{
  "num_hidden_layers": 9,
  "hidden_size": 384,
  "num_attention_heads": 3,
  "hidden_act": "gelu",
  "norm": "layernorm",
  "norm_place": "pre",
  "tie_word_embeddings": true,
  "parallel_block": false
}
MLP neurons of a small language model. Each row is named by its layer, matrix (up: input weights) and neuron, and shows model dimensions 32-159. Each number is 128 + 24 x the weight over its row's rms, rounded and kept within 0 to 255. Numbers have three digits each.
After each neuron's rows, "fires in" lists the words (lower case) most often at its 100 highest values on Wikipedia text that the model never trained on.

L3.up1129:119158107138115155173117108139105131116113138144130142140141144119160146104140133130139143115062125166109144105098145084165147206086130132187137119146118105174119146155098125120103089111111150106170042127126183088102144178107083171142154094139122110147138112133127109134130084128179161130143149113145086180115147138143146102122076142102098090116128151105114171132149124113115139083110
fires in: "would", "will", "to", "that", "ll", "shall"

L3.up945:100067128127127135129112130178125128119126134148148125090146103131125125130145088089136147165127144096182094111134131169120170140158146166123107155132096094112130134118172134114123075154143136138102119101156207126137152129095140129134100150112130140137118131100147130161081126154107133134142137130119134162149125116111138140107133089183128172143132132139089120102103147135134123104141
fires in: "with", "in", "have", "has"

L5.up184:098176077143142124160146115149158120102151125115113154139139130119113137158145167095127138081115122140107135115120135129137164134118112108161186119115123113078182116158137138114134087098152149084112136209152131141090182156119097142111121092136127117103140175137132120064149170108114165104125117125154121116093079116117107114094140153109120187129085102145096132136118144119123132138128
fires in: "music", "guitar", "piano", "solo", "guitarist"

L3.up893:142151117157103151133095135127149119158147126081122113103153147146113117103138161085100156165094113083139152134103150129164112134086128171162149121138127159076100119130145113147151178145172153131156139201105129119073117129144135068104123143126074132155136136150146118128153114132101133140140120099100180130155155142157126184139123149139126115118144129163148125120107109163122170158098
fires in: "by", "at", "that", "in"

L3.up655:090130130147124132089144122092110114150192133177093082102080129115171086162113155159166118125109126143134127120132129144111134129129107128137138135145145169084179133113110119148083099105137126119107143140158110174141104130136141128130135154135135122157078125110110144150099144106087162133159117126173138107154110154111131106123159127169135119116154125157098121104145105147117131119141
fires in: "at", "of"

L5.up198:084121154184134152110120128096138151123162118177151151117123088118158145152126151130150101142105131080082122112134152137190158132139131124129108094119125091168161153085084156149123157146114189088156099155140161166133128124125122140118120110069107157119141162104103167132107125169138136102093096146121098126131123132121111131093144096109111136153137110091120133126092150137144113108135
fires in: "of", "2", "during", "1", "troops"

L3.up625:136134113109164124115114173147118124118111187114089156147147151179118122150147096136117160157126106096132114134138145106123157124136119158126166103140098127133167113127142142099121142145127106128155123117139107126136121116119142134147128115142162148095121101135104122127093120137120141175089100168086064115131121116138145141138139091130106143108150113133116130150112107109120162174148
fires in: "his", "her"

L3.up787:146112126150103092133138129151145105110118151152085154125087146126108128096163108116110163150084156128121124122090084130128173132160133199147154135101081144115116137124139151129126138136079128128121130145129158130132114141147116148143119131120125119191143150150143121144106126103137134107104146075090122139115114155121148129125154108153083149162098101167113084147110127137097146162119
fires in: "or", "to"

L3.up1044:121130129127147108138091104145100124094157130134159096123112064129141131084150116101153124122081141101127112081134127134156147133145107142114111182113141134138116162148140144141135106094110140095162181121138104096071103139086140145113121102087111149138122178135152121115112136107137138153112133127123166067127145108081098120127118139121111095167123155122143150093173155111123141153076
fires in: "of", "other", "several", "many", "to", "among"

L5.up259:104156101121169136089130084144163104136151143094159139139144125151110158145135127114151156143140155128170150119126118108145151086108138133135122113153131123123111138160118135164117141134140140108129151107119108100160148133132113122088112124115089125167103172158131139118154122154107169154098154109132100110093108099117160125105144133124133127138154121139127156130102119116168165133158
fires in: "during", "at", "after", "under", "for"

L3.up770:134154104123150121102136121127165107140177129138109147142122128146144117109112122092128072121135098131130133157157152137135112153145121119128112123154138137112110147173077150119132166153122101146167120126165147142108151095144124143102146100104101164147107084143145129131130137124115141127138143141120132078116128115147117141118115118162089142095130095140097121139136093124138139075181
fires in: "it", "he", "them", "him"

L3.up1409:123131147111131135160096091143083167129084131111141125190132137134113096128145137147120130096102127115113100137095122125164086131150101166161118070182140130101143109177098119116153171133100163110133154154060086048114179083157122105175148164109111126171145152148105164111158173129102120156120075149126121124132156106163129134109099140141128160106158164135096137146145152118088143102120
fires in: "that", "to", "well", "described", "was", "serve"

L3.up284:130150181118098121125139144110100152116116136169088110160081128143124152170136132123082148117145119162145113105110089119119161124143122132162105148129158108130081095105187158108114087166108143147144119133100122120159089140142127090118133173107125131132078142130117132168134138102149104140137162123132122140126140129145101118151121129119135132083118123134124139147148114146137158097110
fires in: "life", "of", "health", "living"

L5.up1032:169120092110161181117153144118134169127155135187153100099145146149115138146119098142136092137132155082133138126119105147098128117148134130150123128129093137083146079145081113116140130149136154107111155129087148114155115127116095103144112082152151138114108144141158114112125121147090136103107112161171144080130136113103110086151115175148119135157123098125099166133126129124091141100133
fires in: "all", "1", "2", "at"

L5.up365:113140116131118132171178114119144132093118128129109100150079151159125114175159142086117141190126134112118131127100121156129171066120134144138119136136151152110079128116137131140129186118092158118151119089111172156138125133144090147095122117117180126158117144113121106175142130140137130142120108141111146124139131131110111106133103145121134179117111091126121140114127097103140157145149
fires in: "in"

L5.up601:122101119124137145103135162111128165088131153125149127114117139139132120148127110070127129132136122102134130140073129094165100123108168134106073116121114137140089087110123119139118137142115116091109150118121100124140141139122128131118137152061140121148092165144096121131122149157125143139090174152102141128155124139073123154126110100120158151161135114125103148132096092119121092167127
fires in: "at", "by", "to", "of"

L5.up975:071145113114131109144159127111127112090128113118150118153100121132101109131150104151084123137119153108157086147130112103133143119130155165110141162123136162145134111100135112162118143116088134128137130163149135111111121085137120149130130144123083141128118146115112096163152132126152135161129160111155149087123099116121145145143127142097128155085131117128072148093118130122101160173132
fires in: "of", "in", "for"

L5.up980:138139126133139164187137105099134112117120083154154153123139137152137109160118115078140135160091107117110174096120121124070133155075139108159112146176128121161122161127091121157111157098118123140163107122122120130110130111112123183142138100129120188146129113177140099164132136141135125144157057088128105121113124157114128128072117105151085178152143112103115157103148127156131133189124
fires in: "in"

L3.up1469:110158093087104144141130125093155109124128137096114145136159108177107114097146097108125087091120131144113132126141127136106109106109107124092120096122089139101115086127149163122125124153099131122112105144118134135151143146149127092110074126148166183148101150117090097084121135117113120128146154176123164097159156120173096117119125094121106110126166113089110118053120114115157136116149
fires in: "to", "is", "them", "when", "her"

L5.up725:095107113139163125141145110122093138133117133145139132142120089141131149134146177157154152162133129129115158116109143115121171190142142127128114085133105128161129103112140107154153140133124129151172112132156133096134178125116124115117128083113108122121104088132163177115123137134139147104133105123140143137116124132094096124140100136056142097110133118112141125129099107121139129135126
fires in: "a", "1", "0", "3", "city", "league"

L3.up1486:085127116164112173130116109142155063134100139097172124144149123119148164148110148134146129137166117129128117131123117133150131136133104137153123124130150153119090165105142147148131117117119120096110145139104122121155112115143127130091121094144101150129146125136092124059134094115103123156137130199169107096102145095109175150120100092150136139111211128149144093143084119147149128167126
fires in: "the", "during", "raid", "of"

L3.up963:143117103102140132127146159102182110100131128130167143129125111112093135147155152132165138130103077148142103130130144128137120128131163113173163108155133142163123109126144137084104104120128114114096076107125154105094092140095132136117056108080096166122120161128142105143120135081135103124094145142126117111150127151142165155151182145163071128134124136104106123163101134125103155126159
fires in: "is", "was", "only", "the", "to", "especially"